Part of a small language model's weights.
Size: 13 layers, width 256, MLP 1024 tanh GELU, vocabulary 2048, 10.9M parameters.
Architecture: LayerNorm before each block, learned positions, biases, tied embeddings.
MLP neurons of a small language model. Each row is named by its layer, matrix (up: input weights; down: output weights) and neuron, and shows model dimensions 112-239. Each number is 50 + 10 x the weight over its row's rms, rounded and kept within 0 to 99.
After each neuron's rows, "fires in" lists the words (lower case) most often at its 100 highest values on Wikipedia text that the model never trained on.

L4.up384:59 45 64 51 39 48 51 33 58 40 55 63 61 38 63 61 49 46 54 71 50 42 49 56 52 59 31 62 56 47 53 29 59 45 74 47 48 64 52 46 39 63 48 59 65 60 33 60 57 40 43 51 64 48 69 38 64 36 42 63 41 63 55 44 57 39 49 44 42 45 49 46 57 52 54 52 34 54 46 43 64 56 36 59 45 49 52 44 32 47 58 47 45 70 53 46 32 38 36 52 63 61 72 42 44 69 64 45 43 44 52 53 40 64 55 59 64 62 64 37 49 47 48 48 58 47 57 50
L4.down384:59 64 37 53 61 50 54 49 61 43 35 56 46 46 49 41 59 50 53 60 46 29 59 51 65 81 45 61 51 52 45 29 43 53 48 59 47 51 47 58 45 49 44 58 65 49 52 65 49 53 44 38 51 54 52 39 51 41 40 50 47 58 60 64 51 46 61 44 61 54 68 58 69 56 29 23 44 51 46 54 61 58 29 58 49 49 33 52 49 35 67 46 58 47 35 60 55 74 56 58 64 50 61 54 56 27 44 50 56 55 42 46 42 40 37 38 57 43 61 56 63 40 59 55 51 52 62 33
fires in: "appointed", "founded", "signed", "elected", "formed", "designated"

L4.up484:31 56 38 52 45 33 54 60 53 51 47 32 38 47 51 58 51 28 49 46 61 61 66 42 65 36 62 41 60 54 62 58 51 50 58 66 39 50 63 59 60 37 50 52 40 62 63 72 62 60 61 61 62 58 61 51 34 50 56 40 51 35 54 56 58 60 57 33 41 40 47 47 44 46 42 38 38 42 49 58 65 26 51 38 56 46 38 55 45 46 43 40 40 56 45 45 51 64 42 38 43 45 57 62 35 66 61 44 52 59 55 34 37 41 43 52 36 46 72 61 48 49 44 67 55 53 55 62
L4.down484:34 66 61 65 51 52 53 59 49 37 37 58 31 60 54 48 43 64 63 50 63 45 68 59 46 53 39 41 57 54 51 53 63 54 41 56 45 36 67 42 66 49 51 62 41 66 56 63 46 51 52 53 44 42 65 57 65 76 70 42 70 62 61 59 42 56 42 50 51 51 58 44 48 42 39 42 48 35 70 43 50 52 41 44 68 51 43 38 45 55 55 44 49 64 58 48 48 33 65 52 52 65 56 44 65 49 54 66 62 28 56 55 48 48 44 45 58 42 52 42 47 54 39 63 46 55 56 49
fires in: "united", "made", "make", "built"

L3.up876:31 46 58 67 39 47 65 42 57 24 46 72 45 59 56 43 36 39 58 65 61 31 50 52 49 47 45 46 39 50 51 65 54 56 49 47 58 49 68 39 33 44 68 48 35 37 63 34 58 37 49 56 64 54 53 51 49 62 71 47 50 43 43 45 58 71 50 55 44 35 50 44 69 49 35 34 45 47 37 60 55 43 49 56 62 64 51 40 43 57 43 46 63 72 34 55 41 57 46 42 59 48 40 36 47 66 51 53 54 49 56 57 42 56 35 56 50 49 51 41 56 46 41 49 63 50 48 54
L3.down876:66 55 45 31 59 68 41 49 59 51 71 36 59 68 70 61 52 49 60 38 47 32 41 65 51 43 52 50 42 44 53 68 36 40 54 61 48 61 49 65 64 30 62 27 44 36 48 49 44 53 53 48 52 50 65 42 51 51 37 52 38 38 50 47 32 47 60 81 36 57 35 53 37 65 32 46 51 53 48 53 40 65 53 55 50 43 55 58 25 66 50 48 66 51 46 53 38 45 44 55 71 46 48 51 42 46 42 33 40 53 39 40 50 50 49 41 58 49 65 62 52 44 40 67 60 45 38 55
fires in: "individual", "gradient", "portugal", "activity", "supreme", "activities"

L2.up23:44 47 57 50 39 36 42 61 65 52 64 44 70 44 43 57 54 40 41 53 76 77 41 49 66 34 67 33 53 53 60 42 55 48 27 53 41 44 51 72 54 61 32 44 40 45 52 42 70 71 56 46 53 52 59 43 53 40 36 71 58 56 56 44 51 44 55 41 63 48 53 64 39 45 41 42 54 56 33 64 68 51 41 43 59 33 58 36 56 63 40 52 46 51 26 49 51 51 25 49 57 55 51 57 63 54 62 48 50 53 52 36 53 64 46 55 42 38 55 42 59 48 30 62 50 57 56 46
L2.down23:57 39 52 52 47 47 39 54 55 54 56 39 48 56 53 39 26 53 67 40 57 55 44 76 59 55 36 61 56 39 51 47 55 45 42 52 52 50 48 35 64 47 37 44 45 53 47 41 47 45 36 52 47 51 60 40 54 38 55 54 32 62 61 54 62 53 56 58 52 57 41 75 37 62 52 36 59 45 52 54 50 77 69 60 38 56 38 55 67 67 64 48 51 50 46 36 61 52 60 34 52 60 76 44 41 52 45 51 34 64 51 41 39 50 41 54 48 51 55 37 58 56 49 60 57 34 45 32
fires in: "between", "both", "which", "such", "called"

L4.up296:48 59 52 48 34 57 43 44 57 43 40 49 48 55 43 52 48 22 44 49 62 38 50 53 61 61 48 51 40 59 41 42 55 28 59 46 50 30 31 56 31 43 50 44 26 43 35 48 51 45 58 54 45 45 50 45 63 38 65 52 69 59 29 48 38 61 46 45 32 50 60 63 43 43 63 45 61 33 58 61 52 64 41 63 49 57 44 54 53 54 51 52 57 43 41 34 52 70 52 46 61 35 53 29 49 66 63 58 49 47 57 44 66 56 48 39 45 67 50 42 62 46 53 48 61 39 60 62
L4.down296:64 71 44 43 33 66 50 47 53 52 38 35 55 56 66 42 72 62 39 35 58 62 54 52 74 65 59 57 33 40 32 54 52 55 40 40 42 76 49 55 55 55 70 36 51 46 33 40 48 44 33 46 50 35 61 39 65 60 36 46 58 59 54 61 51 49 53 51 51 62 44 51 41 54 62 55 42 54 53 30 46 54 39 37 64 43 78 48 61 48 58 61 45 55 46 38 37 47 45 68 41 41 63 47 58 55 69 53 57 37 41 54 62 48 51 54 51 60 45 63 53 53 42 55 60 54 52 62
fires in: "second", "first", "3rd", "fourth", "royal", "third"

L2.up494:49 68 38 60 59 51 67 44 49 38 37 42 47 30 63 59 55 55 30 53 68 46 58 50 44 52 35 45 41 49 52 41 59 50 50 53 62 31 63 60 48 70 58 60 46 26 63 58 53 41 63 53 63 45 63 45 54 32 50 49 65 51 44 43 41 52 52 50 43 60 66 43 55 38 45 40 50 57 51 52 56 49 56 51 43 43 51 39 48 40 50 63 53 52 38 36 51 59 48 54 62 61 60 52 60 41 24 43 42 56 77 59 29 48 49 61 36 47 49 59 69 37 48 58 35 56 57 52
L2.down494:39 38 48 44 55 40 41 47 40 42 54 50 23 44 41 68 41 53 61 46 45 40 62 47 49 52 55 63 49 57 57 48 35 34 29 67 53 62 55 63 49 30 24 35 37 47 43 46 30 57 62 53 47 55 59 60 46 41 63 56 55 65 40 40 52 43 57 30 87 49 42 43 48 55 37 51 53 60 44 48 43 70 54 50 56 52 33 52 41 53 57 42 57 21 43 51 32 53 46 56 47 48 51 39 47 58 58 45 53 46 66 52 50 54 31 39 44 42 66 56 58 44 50 51 38 51 43 53
fires in: "then", "assembly", "they", "initially"

L3.up975:54 36 52 46 60 59 73 53 39 67 41 57 36 53 43 48 54 45 57 33 44 58 45 59 50 41 47 60 39 70 47 40 71 55 48 37 52 35 30 70 57 56 60 52 58 65 53 68 43 48 47 55 42 43 66 42 39 77 52 53 60 50 55 44 64 37 39 48 48 69 59 58 41 35 65 67 44 35 38 37 50 44 44 37 41 39 41 68 43 47 64 46 54 37 47 58 22 58 53 48 45 60 63 48 44 51 52 47 66 49 45 47 50 49 62 62 52 58 39 47 57 52 64 45 49 49 49 46
L3.down975:42 54 53 46 53 71 72 54 54 48 49 53 48 41 55 45 39 41 41 62 44 52 52 54 47 68 55 48 57 46 49 31 50 57 65 57 55 64 62 47 44 34 46 38 46 52 50 53 61 51 58 52 66 62 37 24 52 51 42 54 59 65 50 38 59 43 60 24 64 54 39 30 51 57 29 45 33 55 53 32 52 49 53 48 58 55 30 46 54 43 57 40 49 67 45 67 62 30 54 53 51 51 24 40 48 44 39 52 43 44 56 49 40 65 45 34 32 54 52 43 62 51 48 44 31 51 55 57
fires in: "married", "joined", "described", "help", "written", "her"

L4.up498:55 51 40 61 37 47 51 65 54 51 58 43 60 63 45 29 55 46 51 55 47 60 36 56 60 60 47 47 30 30 58 60 24 39 42 42 45 55 53 67 62 46 54 55 42 50 61 52 58 48 53 43 43 60 57 45 57 56 38 39 59 65 65 47 44 55 55 39 46 41 61 55 45 61 51 51 47 28 40 53 42 48 51 46 60 34 43 52 53 41 59 50 54 63 57 44 62 47 53 34 53 40 57 46 58 57 38 58 43 63 54 43 43 41 55 59 38 65 33 51 66 39 61 38 47 49 43 43
L4.down498:60 56 49 48 45 37 47 32 40 36 56 54 35 74 40 43 58 55 45 44 47 57 48 50 58 56 45 59 39 51 38 48 34 55 50 70 33 51 53 48 43 45 39 33 62 48 62 37 76 58 65 51 45 49 43 40 38 56 62 70 56 39 54 58 77 51 49 40 51 43 60 57 48 71 55 51 39 42 42 47 57 58 48 55 37 35 47 58 48 56 53 49 28 47 55 62 69 55 61 63 56 58 47 39 68 47 54 38 62 45 46 57 36 58 51 30 65 63 48 53 51 54 50 50 39 50 39 43
fires in: "one", "it", "video", "other", "following", "same"

L2.up700:45 52 38 48 33 54 53 75 60 59 60 39 54 22 48 51 51 60 63 44 61 63 61 44 47 53 49 46 47 48 42 43 57 65 45 54 62 46 52 45 39 60 64 51 27 54 61 59 52 47 37 60 65 37 69 37 48 51 35 37 53 65 55 52 42 40 52 65 53 47 68 50 43 49 52 42 45 48 45 42 49 45 49 38 57 66 27 45 51 60 58 49 32 50 35 43 29 37 51 38 50 56 44 45 59 52 60 38 55 59 48 57 42 43 66 69 57 45 44 50 57 38 55 73 56 55 51 41
L2.down700:36 39 53 68 47 47 31 56 43 44 55 62 65 38 49 56 40 51 44 46 51 60 42 52 62 59 63 55 59 51 44 50 59 41 35 34 66 51 43 56 47 28 50 40 45 41 59 47 48 52 52 60 65 45 40 44 48 45 36 57 57 47 58 31 56 56 61 41 39 57 44 34 36 79 45 48 42 58 38 44 50 40 55 48 53 59 27 45 63 62 35 58 57 55 45 41 45 36 41 32 51 68 38 38 54 32 49 39 68 54 44 39 57 51 51 41 32 40 67 53 37 66 58 64 68 54 55 39
fires in: "after", "battle", "she", "to", "south", "under"

L2.up375:65 37 51 32 44 54 38 47 61 34 56 46 42 58 56 50 57 51 34 36 55 56 47 55 59 45 52 40 40 58 56 55 44 23 54 58 41 41 46 55 46 48 69 52 54 65 50 55 55 34 61 48 38 55 57 68 33 62 59 40 57 54 61 31 61 52 47 40 43 42 48 47 47 62 61 54 49 63 42 47 66 65 33 52 57 31 57 48 60 52 52 31 31 53 49 61 29 51 31 49 57 46 55 51 33 34 56 45 38 49 43 44 53 60 42 60 56 67 52 49 51 45 39 61 48 40 67 50
L2.down375:35 41 49 45 61 35 58 46 35 46 39 49 53 51 57 46 56 62 41 72 38 43 46 33 67 79 53 61 30 37 64 46 46 44 40 44 37 55 46 60 49 33 61 48 41 52 46 48 48 59 50 53 56 59 56 38 51 58 53 59 42 63 58 45 49 57 58 59 43 60 66 49 49 47 52 49 46 54 46 49 56 67 51 45 58 51 52 45 31 46 33 45 46 38 56 33 55 32 50 45 27 36 67 64 51 64 40 52 54 60 70 56 80 54 42 45 58 52 68 54 23 62 54 61 58 44 48 61
fires in: "not", "also", "made", "officially"